From a checkpoint of a small transformer trained on Wikipedia: width 768, 583M tokens.
MLP neurons of a small language model. Each row is named by its layer, matrix (gate and up: input weights) and neuron, and shows model dimensions 320-447. Each number is 500 + 25 x the weight over its row's rms, rounded and kept within 0 to 999. Numbers have three digits each. A neuron's up and down rows have the sign that makes its largest values positive.
A block is one neuron, or neurons of one layer that tend to fire together. After each block is what it responds to, as a language model described it from the Wikipedia text at the highest values.

L4.gate1667:498513507488498454530498537506467527483511472506505485524493527492482526478482484536526457540523525483491503501510491511487535475521510496486484498472499509494495464522583483502530543516494498474522487461534506531469486528537515531512499491488514514533536488477515497542530518492481528499497518479524443482518545506491495533529467515542515475464532542498486489475498501498524553482471
L4.up1667:457531446485509474494506490497511501471466465490445536479482509477518519493490553480511510536544483523482474432506497507485486489510517549511493491486531542465520511530505511528541509484499504528514478486486479514471504540525526530476558512455512505539515521496553501587535531488511468516494467528498480490493489553522517487506497524500533515500553491484509513487527455498498521520479
Responds to: Marks the end of a full personal or organization name in credit lists and tables, firing on the next separator or final piece, e.g. Miles Davis, / Eddie Romero and / Jussila.

L4.gate465:521529521510518506504541533538517479488431533541497536502487527460502498507473503480544485486537530500474480527511458505498484522460544533493503522447512482485464513488499457469483516498540490535554474503475516454486477483445524486523474467488499490436508478464506492521484505507493547467476529467475491520463516487513499493494470520452464466523484488530496505534515458478540478503522
L4.up465:496483511515465471490522500538542470531492464520458502512453496506484521497486495496493503511483489509554515503479475524538494507510507478438551507504501482512477521506488484501497466503499464503529501419488458541512497518476472492491501504523476528504529469470538548494482495489544535486492505495497536487447504463518537482494505515484492470515503503528485499493498499492516496526496
Responds to: Words that open a new full clause mid-sentence, mostly "that" after verbs or nouns (said that, meaning that), also but, while, because, whilst, opening quotes.

L2.gate299:459468524513483512516464539522525513491492496517506495534495534514502523489453479508541468488528476486509535480481476485481471513502521486528493541450542485474488489499544487496473479507498460495514488485479508498525452514538528478495478511523504480472469496521489541555491531543528496496489489497491499545497466496493491505450502548512531491459489513506504498507454526486511533461510
L2.up299:534514482501490514469511519495546548496514482517499539490483488543522457522500470459500518524484496505480532459475485436520501453504494499471477503495522502505527514506556523506517549471519469471517515528503506508506518551505483476465491471493505479510501534531512494526513522499471501485494468472442514508524516509483498488512492438449485462504511515500478484557497501507484532498509
L2.gate920:515522503551513516524500515504483507502502531529502505510520517480528482509504508506534509495482506473531536531542520522527511448499532513538505493504462518496490506457533490540475473503506509481529480492475513474539499500497521475516431487496478515494493512526481516490490514542480525494468539502501491533495513488512509498549517524521535474451466475492519482513542495468464495477495
L2.up920:495488502523514533492513518481547503521489527494510479513520485515498503516450533487491484491496489495449519516502504511545509487539520474485521475501494480498489480457475465502487446510543539539457491474510543518571511490527493458485507463473460551459467543475530523493527510500486497499458495487507492474474529462564485482525469480503502486496516496504512459522481508497475520511453
L2.gate1892:494493457485510484486466452506520495473516524448477519492483511494503526524493471523490454509538508505513484542475477501479473476507550511527484486508476503532503471520535508529497492526444513495501463536488517479486538533483525485519454490490493499533493478476469512490494528502502447491517556498430539467509502506504524529468520478469486482506465506483526486476473525465536495498490
L2.up1892:488487486484537507475490530525461483521521521501540497487452499449495446510529494520485458520480521487541532481480466475495475477506476494495511485505457528506558490522539527508491446507479493468503461549517467496523521512532560518480496482540488476476541523474503469482495501490482495498509545500477513481521480510536495523512495528487478540482494484481468508466512527454548498442515
L2.gate2040:507503499543500468477502511509503537435491515483538514477458447532531485504517515520518480477477496491473500488489455471493499506490535506481485490488485524472554493537479507510466538532473485538479487500490489480501495523525503497541499489499514509522503513504452512490537483519443515465486469507508485506494512490509470472460505555513529516511483531569497485506531505477541508530474
L2.up2040:489465494470487494496511515465465519481493459527553519524458439561501477482527500465523485493557511507469512552516459525500484526474520478480465458508489513539559511494528482498495495493514538496507456520475478502511471480476477526495503501467509484534505514508521508495478503498466457501481523450500498473497528498458520517515497447501498499542492506513466501518527471505516474535482
Responds to: The first token of a new paragraph, quotation or table row, such as an opening quote mark before a song title, "| Party" or "| Source" header cells, or a leading digit.

L3.gate464:501492465519534511516540526569487521523483490492526481414499512485512521488490487468506487532514531468496441527491535476488511508503524537493490534476509491469534459451534515506481512482510490520512524469479513497484496489529462535517514525507497457508504494448511512549530503523475479492505524482468526486528489526502499499470503514513502508491503509502474502526543537485477506508509
L3.up464:516494518545503529492492463492461527529486486486489516513471518507476520530482469485541524505508534477497462531454540550511504488538500464508476504479485499513487491442507517550513538509472504487490498462514488538506465458493493532498482487484498470513545495496488458525540469537490507479542524487509509494511488502549449487534527509497527484473552486550533496507548502494507547501502
L3.gate620:516493483540498490503512488499508493504507494512506480524494484471467523463519520530534510507494527518484496524511472519520526492505492500526519551497467470504495493507486486498498494479537470520472539514506473511524531519530486494455532475480543496473468462491520508482536442535545474510471473449479460515486512513527526457498495494474508487473515506510510478468476521547466481517475
L3.up620:508542541476512510512508522481477456457490468523495487496508505505478527486514540546512506526541494487504509507486478497522471528520512501519486477490545467524492511502522477531488516476492496520507542499523509517499518529511498509503508503482517503489471495539543478526534450474513522517533484511512525494491510499502534491508473511523466473436485527531502496478508538485509531563523
L3.gate770:476489525489494492525526516495545497486519507524512444465451492486514473508463499493511486532533478481464495485497495523480477475512471506535506526485492503485490504466510459493494526522443514462491534459557503482474485505462477492502498541572512499496509490515494501503473485457481469499509508521523489494540503486449487460563528461461542482487551529519443483477515485471500523522464
L3.up770:511508457499427449546519505491528503477558492512519501485501443474536493483476486511513531541504520474470492528461512560517496501536508450487540545525507491514538491481500456503508510457485448463515498468519513494490471483500476504470502460540542498520500441511496502471539458488495499488495474494493471520523525491482474491527513541477520477469510474493474506493524482512486549508509
L3.gate899:514469516486508520522494521509454533508499482465505466493506542478478539500497500466473475502529528476484509461498509496458432520520521508493481481520486493475530527468512447487418508481526500466492545506510451517453500508490484524472482462533514508514460487476465501524529500489477503530468508520496462525567486474464478487467471484514490493496497528492541493489558463497501538499507
L3.up899:531503535539522492521418505487469505500471486536507486498449500503492570482532472498485525548496515472462505468486503496487540476515502526529459476464474493534524492529479439496504498474539464563526490507490498543488460504508455487489505485515476535520424503500502492488471475460530482506516508527510505526528467502528464467505465493510525494431491463446491507484491485489517518517494
L3.gate917:522473511559456482515468472502502522498516547474486509490477519511484478464497499530510510488515494524558535500510495470514525491517529529473440531487480507480493524504470470480509492534474505451517441525530481534521503518482484500483450495562533451520503469499486523501511541515445519477459510489516510465497492519521477485499511513516473522534481499461473504482533498469501511516536
L3.up917:488484525557494513522464476469512495490501496464517475540537554503489513478479505493518491543506505510482513484511457442527490524537519504483541478515468520471491481526486491486474469506485507488503490497535509497515513503520513457528507499515512431514520516491512521516487500501485447546491510502467494498520500505509516510474480518492487497531491523501515514530502496501501516475521
L3.gate941:518491525429487478492510483506499508527479488537519501448519471463485499507502451490399467457534496505484501496514515501494484474503529515534476513478541502475503499531502515546467561528516464502453462460510496520470487529491500513530535490485480513499522459510528479490491503554488514527517473506557481498544503470458490499492510481481525506459499440535484459490458471476513428525506
L3.up941:519470457499457521479508467490499477530466484473497455532482487499521541516511492466526520523564491474516491467517522486490464495510487543528504504517507451491479485472516542481509488544513479522526471496490526496535533499500473486485519474485505498482473492536468512467467480510496484477520505506504511515484497511459452473521485519521489487474448514483484509536538498533479529463499
L3.gate952:490514484533502499530509474516462539517459465489452491521519491476454511503491437513491508491514519500522483480490520475519507504508513511508507533473500485531487507476508508498500498520500507510510487466510499512492501539440493525525496488518515460489504481483486495494499512484537474467542546512527479493502481465516488498490519503474550489496491478509498505465516479534515582483446
L3.up952:493528474571487495531482507437516502490452535488488490489459489524520475486504498503506504480482534505478506469507530450519477514495529465507418479483517541510511490438487491517492556517481532463501482477532531513516474508456467478535477488540554493553509460484467509505521481494502486532493521465468532478520475518523498499507477501517453509486565531486485544536503570475490451529474
L3.gate1104:513505499542506467528485518504500544541494528501508479515484490457487508484510517514482467522473536531482500547520513499492470488493477472498455532494509520527507479499534516528490527494522496505525549489472537509500513482501478528498452516486488496540471531481541480484541521495510468482510506485436442465511510496503459537473504478543474529503496525488514471489528487479526480515565
L3.up1104:486548512508529456502463517506490533438550530449521506484541537468473505471507516471549500469535492492499495465489471479502495538517471511479499507519513472496501481515444468513468514498470540492450488473531483511506530514509529518528504501510522523532465492532529458481465483479552522502524476519524506493506498523510488498484456498486484514512530471490484479499465491512471534516529
L3.gate1372:498474507490526468471452471479457484465523487550557498513520533524518483462522493507516514490505492535507500517506497528482529533500555498498490526494484501466480494525493440521479541491531527454516516503523479530490510501531493535497494520528531496519518499454494464496484519500539558531512517496503478474475529481519454474501524512491512503525516498534469533547517469487474528524488
L3.up1372:487480490509545490486494462515477514521551452469481513498517475487496497481539498513511465518515478509490498464489523478491502492521530516456511510496512534504485491508489450498447505520570516493487506494491506505506505509492489468516481487543500513526525482486524529519516488510467469510524517511471506492525480531483521484470503534507476470522502521524454472510525506492507480492500
L3.gate1529:508491527461501540497511540476494487525522479474491475481460478496507519504487456511464539501533518518490482494503525458532476534519545493473473522466508466500479506506516503522495492557492433464478501493484499519494502530490470542462494520513489470467483527460532516525487512513529490464499480463493452523528515515480479495530485440493499494455485499488490513481471490497503484477445
L3.up1529:476511517504505501520464527510479489500504479507512506504507521475476511486480498470486483502570504474510500498499497491529504510483517467513486503552484506477456483478473501495503511509488515473502509522510517514529463526497480516522521493508524543521496524456501566538500501498488485527493487469490494437517471454501492497459533539490511538524561509505501508515486441521492484476521
L3.gate1531:531502488475529498526497446500488498496476500528531490452525468500457516513508484467473505506515472529482494503510498492504505516452484522502505503543484508511507524519504535493501492519505513464515497474470473493459587486481474493493551481479507460521529479482519496533522488480489484498493480478529494516500491503507524501497508508519497486510513502560485523485533495478477515510507
L3.up1531:509523495493508511543496504501491512537482520465519493473548489516505531514500476489481486487479506532482519467515494467503462506470498494525483491478487505537467510494526452488545522497482541528500501497507470447535522487511502526494511476504496473530505485490549540533512461512512486536495516465499479479499499513497529486526509481489531478488514489482535496532506454508518486475518
L3.gate1610:494509477526463441552472511497480463507462509518501521517487460477514535492462480514489461483490464498476492507481508506471554490541484548478497519479483460540496493508540479486527503528552475524509505482528526493451497473505532497497481505454518524512501522468503512576528531499543475469537496539483473533499464501497490498520516494502534491483490470507484493515532464505513539495491
L3.up1610:501491467534484482505505502447502502509478517466495510538472481450488531484505498514502484467501539491477469476528528498500552475509524500510530524523505480484455477489522497488511489507500530536504472484484524495479459498537479439498527513440488502485480511492515548543535503558540508498524502528493481490455502525533518505503548524510516513427521463557444512488487477492495485502488
L3.gate1646:488511505499514490571493527511497509500555516468493503481514500483468490505503500491478464521532545496538468533513515518525477502508500507483542488486467533498500466519538464506539471502495475534494500490528475490504526469535501501478525531442481543473521505477522525489558494524490536490509467510510491532490505491559451518525531522497480462554475480511461445505505482508497487512470
L3.up1646:491492501495502467491476534489519496514539509491490500493488503455510526532449549479527513488551474520520512479532542500525570500501470520509487477493491500487485531459476437582528550482472540530500482466442455504451477481519452484452490521490523464522447481528512514505487505520502513522559477467522483505522509539478489479546498467482549484458487458529533480451502478498509491484549
L3.gate1805:544519516468501489476505545507499530502477514492489483532500519503510490449514513468497450522486497515489521480512478495499490493500507545496490484502476483460467507481493516487524535492448544523480496530496458533508549541529524513464546526485507464519472478466523492471519500506482464485505510488477500494518466507526502512553513477531498470491520517490463506497503510474519559480484
L3.up1805:498480475486494500503521502489523493479521520491462542502485452522471520492459494496481458564496511499497487522477472513503484521502477536522501507475536460573477503496518551505489495525525487515500512428500466473480464505485483563533488504483475506505487538457509531471483513558520475519503521503471468431498523489518515546523460504532521508486523498547528481484537505461499541501494
L3.gate1918:466479485476502473517509488508512486500484459495503515501485538500480510502503489496503484540502532500504476493463482472549525526552476545510511504494523501531505479485516506518462524551489483485442491498504485523509490524491431508508520528455551492539509512515499470533506496515512469529536534520567520508500521454497511487504514502476538496496535485532473510489505514523504500487473
L3.up1918:496483472521520475525546526536501525539491498531523503516477506524521554517485497500537519512489512528517490479467498498502519490492471540492440530468536529495494482486526572495499494476489503520509499534480517535498564492534489539502514510496463497519512535506513468546483492516514481501522515504514490493516489533488517462487536513509557488469507497486469476456525500512498505522492
L3.gate2032:524472486553469512481541516520464528487521471479490476506496480517460523498488492507512513495483540414471513480489461444454504530526473509472473501476512489515509540490463462507513526535510491495510487496520454492509541506529521535489492474488457463552508517489494475524517514517477483478508500455511492502535469491523485505472499509494484546476501521477453527494505511454526524481501
L3.up2032:492514473556470514507516479487464551514508504472508537471510482500484532480511508518526521493486564486498505519483516465521529476487537537487524471504488512556521503519481494513477479489496507526515455517472509485486476479508506516545511527486504450489477514499484507488490505511449533468489549471514507467496499484478509501502470491489455524445511513468513510489518494476476492548476
Responds to: The token right after a person's full name, strongest for "of" before their outlet or team, as in Laura Fries of Variety, or Miles Davis, or Thesiger as.

L3.gate162:506536497519491491530476448504545529456483523512530493445489488497532482485501540470476502530544497459517507514511528456497492521489499537514526490516510479519457505465483554493504499524472503526527470515475507475456514508509493510487503515546544534518503493492519463480538511467494475499500520472479483520507557476496503497485534443496522480515502535513508498531510545519511493535485
L3.up162:496522497519531539539538533485534500519524519487484500470488528504511483469459520488518541493500523490524491465505488455505519544506466478507489475488502505543495535452516505512495532510533465534469462502459501495485502498492509509505498505513495511490541479478486458451566510517518520504455479487451478487482508455505504485508532467540530509479517512496553500512548471492532464525504
L3.gate338:476490489493492494509517512490530486532492515514521469479472555495459459507508498503475493538507506513515523549506531507517523495440547480493465473504507462550539495491493530512515468504522489515504456457506500525508460524473506513529514520506476476466468552491505485507504524504484526498497489464490501461495530501484463547537569513551485477509463475492497473490479499475522498520460
L3.up338:487486530524492517451542454470489478519452475533512477531461460498512445498527533520464471508524511561469503531505497480512499492467477485461473508490505463447503487481489469482500487543484500509513507467480527478527498512497468520495538483528537445500503496481518504491514533439441505472506483495488528483465492508515502495493510496471547503498505474477476475487531530448541508509523
L3.gate545:469472498453519480507519488473523485510521508503456500482464523490463504523530553501527486507476502498451523498499486562532516500534458523529479506556486500456476465503513514539505437499505479512477475485505481467499537486525465514493512493503510525525472517488477528451526472508469511512490471449492526540514531502442508488521505505503453486491484499454499503504488464478500515524535
L3.up545:511489484493504527516510529460498483571509512460485504523463545470519493504519466530474499524530514460442535484501550516465480520510459504510528449534482553554534478471525483485500471484478458526486515516460482468500498491513462487488525488509465467507502513479515470487528484531480454465511483507471522497489492491502520487526548498480468512518482486523498497512497521489485517496476
L3.gate575:510539497474519479487492489465460475485496527499497486499496508502520510477490540527508498505532501502498496482515471500470474494465488493528472487481489537512515519499499531507493518495497513553472508485448464492431528454501495451521499493515523498518520542476433468498507516529454492548478505509518495538472520485480458515496481459514477464539484486484550451468489523518474513523477
L3.up575:537495465492482534489533504516535502535500485476445470543476530468506503468484456463450543519497516506487528484482486531483498472482506463492474492496486504525508498460495489493459490478489495534473512445466486509498496507555506510498498523477501522489514541539499526460526487514474494509487531508504497539478501436467504477538479520516510485523478522501498497462470500532470501488456
L3.gate584:504507501466489501480500528486498510521500466486454470460511568442492550499505466527456492530488473494506546502506488488468537516510542524507486454478480542503476544505510483510474460519490482473552470481514495490526520516477512510485526466509478453469520536510535476499474480484473456480482509567483497495491510502509485484516527517519497448489477530506434503524504493466503483460478
L3.up584:484516464519524522494478501498493497499476501495496500495530518481504482457514528496466458497497551515476502498483528513478478478523489503512474497505509520457475481508488515479522492512535530480462495511546511518447509500488469473495483481498510523456466513521485550462509516530464512486489532504486525495484513483508474489522514495508544559470487518522509485453475471498531492518443
L3.gate628:524470490488477484494513480517546464529515490496473524470482500530505497459521436513523497488464487494503485514515526486474481545497529496538506514497517510493525505472523507486465489495493460504471494468514499520512508507501517443530527472454533484489511469465496458523491475509502497515514499492510554503472460471532503474494496484467533501533492492480487488489517519433450482438492
L3.up628:543493467513477487518498517467534489460510495503528522500496522484477502487511471516491547496490476484508513504484483519484444509522503469505475509505489474501499557477533496499448539496524487552542512545474493478524510518497500487498489505494500447532510481531534504514502478536501497514483531520469480514545484514506477436532441473525506498561500524486491506512482474474480486481504
L3.gate785:504524522488539457468448541508480513498522498464564481491522471470510476515521519509473495532490451513517508489472517513490528505576484513490474485483483496531443524497504506509536495503520497503547479478515516530482503534504481538496488474534514489520501511455562468480480488506454491504462467552492503498504506499492485535530491528480478517503462532475465455546469499486513519528493
L3.up785:533483513478500500463475510468462442453516504486487486509495525457520512499495536487496470504467498471518528512495512470486522497550501487513466457553462516461485482514515490521521482482493486514507470471523487524511529499500546491532504484477472485498516480526536491518537482533536489495486513476522492522520490514502561502478487470502505486504501475499496541488484457524496475519516
L3.gate853:537498460483497523513500510497458496500484497491504500536504507488505487483503519543493516498475478514496477493517528513504495518497494434520482509497504505506537472491486522502480478482467479469501459506507492504534476491508505536573508499496480463459519524503531485517469494510497497536524476456519504521511508473498476526505554498494484496464504520476530461509485466473529563551499
L3.up853:524486509527503484512531525495489506504519500505480478521494453487485497494510495492521507467526468504464525554538518452513493508484468488535511490514481514554523520498488483507534512524489472499480511543486490514490511503502523536514531496503454484500465550480538507475531493476485546470459443510500521514483526486518472495520491535488505508486460517520523529464489516516514550551533
L3.gate951:498473500506478471509488493527551537468489493457482496472431542493493524495488472514510444479480506482532495524500472527485498512501485482523469490508554509479529492483553494544501487503500531483468463453475494449504535476520491504518499484515550463498489516480424467482492506523472519522506507502467543476482489489539506469530479479464481483481484499462480500487491492499527483497521
L3.up951:481465484504491522466489499507545495482485503477501500514488512474477500490462494529513470494501450533489504524483430455505482522491433462522512502497481512512529461514570525538502503516510507497507487499539533444489492539499515502523521498500522495483499512501464482476475511518491464504519505537487509509498487511515489525454501493514528478476443526537491506519509522500529508507496
L3.gate1236:468469545449514497498503488517467480503506492458532476535479515480491487541493492509466466520471476450504531542469504527487530498550541573516494518503446543503498500514560504564493455520486489463500468508520492477529545503510499505507508494479512529480514493469488480493515521554506489506488524513522519508493528474517511509527526514532526519540548510511531486463534479477529502485509
L3.up1236:501514516528520498476477516467483516512485527477550521492532501554496470544513482456481491524547528482459462496489488478524512501530514485514489489542462546506511462500503483519509507535491479454497489523495515472499493568473516516527441463526511520506483532508512477488487515459467502487472468519480488491523491496514454539516524496506472566503536478496508523464483503556513498530482
L3.gate1382:493506513452522465462518532583498505491449482523505496477538537471498509513459531474516496507490481511504505472512506510525519505556501489514484496480496505495451471501523484522478501456474521484539526478528491505473483496486525516514520500518522491486494481514540479473502503461517542537482463456511506450514496524512548489512520522493468516444525509472463525513522517528503448454529
L3.up1382:556503528510516513517505557503516515448496496461522497487512541526485489451498534530489520489534530469525464491510516523476556479529512516486474483497558498459530510462506479503466486527468499497499473460480498479484506501462485510536503480497492500519527513531510522503530457504494540472500513508472508481459479552521488520528503477495518546487518546521471513423466464497467468501472
L3.gate1401:504475508503508501523512522509538525522484473500487476511490533478459509532476477501459458514551483513492494517497497451480487461497538496524502489497443570485482486502496462458490496505505549501581504481515533484542507488454509503505519431503491531494488487511509533477481515542515490476469529526512441532467495518484512511513485537486503499507476510525490509496494471504501482507456
L3.up1401:502461466503496498516508497530541520535508496492498511514461514483479502509480483513493479519549470536502478553526488463464496460493507498460540508505512508539474520486544431476435505511484512510544520481476520466512488501466517503503533480525502480480489521485551498537508499507539499479506498502458482490482532512501497488537509546507515481471467521535496465554508445483483506509483
L3.gate1477:520513505506506533487469492459474449494495507523492477549461506479498437515501479519522471475504507497469495498446518489524520509495484524433511518472501532472511494483497466504537535504512487505540515485495470513558452519494446496462516492465515467513503499509478525502514487534471474432452471524495488499482532481475478549511490483451474495533499504525459567552509519512531468468521
L3.up1477:484535472533504538475517533502502489532516530468562500527473516494491458500493558501461485504527486461453518472483521462472522533522475509524458560485489531465492489488487434511494511479506483494510494485480517514548525458528482507477501483514572511508463488492457523513502498521482505465470467539537463501491452532508480475490500505514521500555473491516489509490534508494490473492523
L3.gate1815:447502491495521493482521551491486513488489502471511526502496546462499515475502506523502478510508482518497537484530488507474549478540502520512518485464485498496488530518487469483481487496473485508498511470504489489544540513488524518501523508504531511441495523467503494529532511498488507480503512508495529473499499494499480554508492465520531488469506507534511485539536493461477494504482
L3.up1815:464507500521516524459474504488523540495498479501520525464518493518478501507493555465522491538485482499472492544516490507508502505513514530529505489501467476506500481521520470495503491455451474496482577492499482481478485511482482497471498502497499523472508517503505532578481467480465496496471472486492538512513516446496454530564519473471483475506536480522573425517454466534505513477476
L3.gate2028:470442477428509525462509491550539506530513461499459473504493541485494482483468451537491472556518487479533483502472495527434533516527511504499498468517479487459489501430516529524485473482508481451501481475485500504511479478515533528464507481471452480483519460513507489460476454477489488484518448545500472496518497489522502514502517494537509525510485473497515479451515487492482465531473
L3.up2028:458486457497476490518464536511528512524547517517526476530535528516506525488440499487507468524518513443493507511497488511476522502485495528516481499474480498500530497508455478482448497486480480467479519469490492506484523512493519523516510489472518541478449568491533463489529513501523508511515513503499539533517501514544545507481529496515497518479478532528524518474503497470486479482480
L3.gate2030:514510539503475511522516501508496494489551518504503526529507474465539498479453469511504515505474537506430545548487529501513482447475509526474466530474496485490484461476528505552475492503497556527515490510472508497469490515526496501504496490498543496487499495448468514529516527506496532492491490475509469501537497507480521502507515458495479517506507482514485508493513525470536497513515
L3.up2030:460551505532543475527509490468510487480507527530518540528478513476502475525526513498487496522508512530471507526479527526443526507467506548480494523490443528464513477462533478477500482510512505486481534507503530485450481515502495532496527488475553474479499507474500502531464527543494538505450484546505514478472454546477505537509512479459496502442492486523549509491501527509509538509512
Responds to: Opening quote marks that begin a paragraph, such as song-title leads ("Borderline" is...) or quoted speech; weaker on paragraph breaks and on commas or "that" before quotes.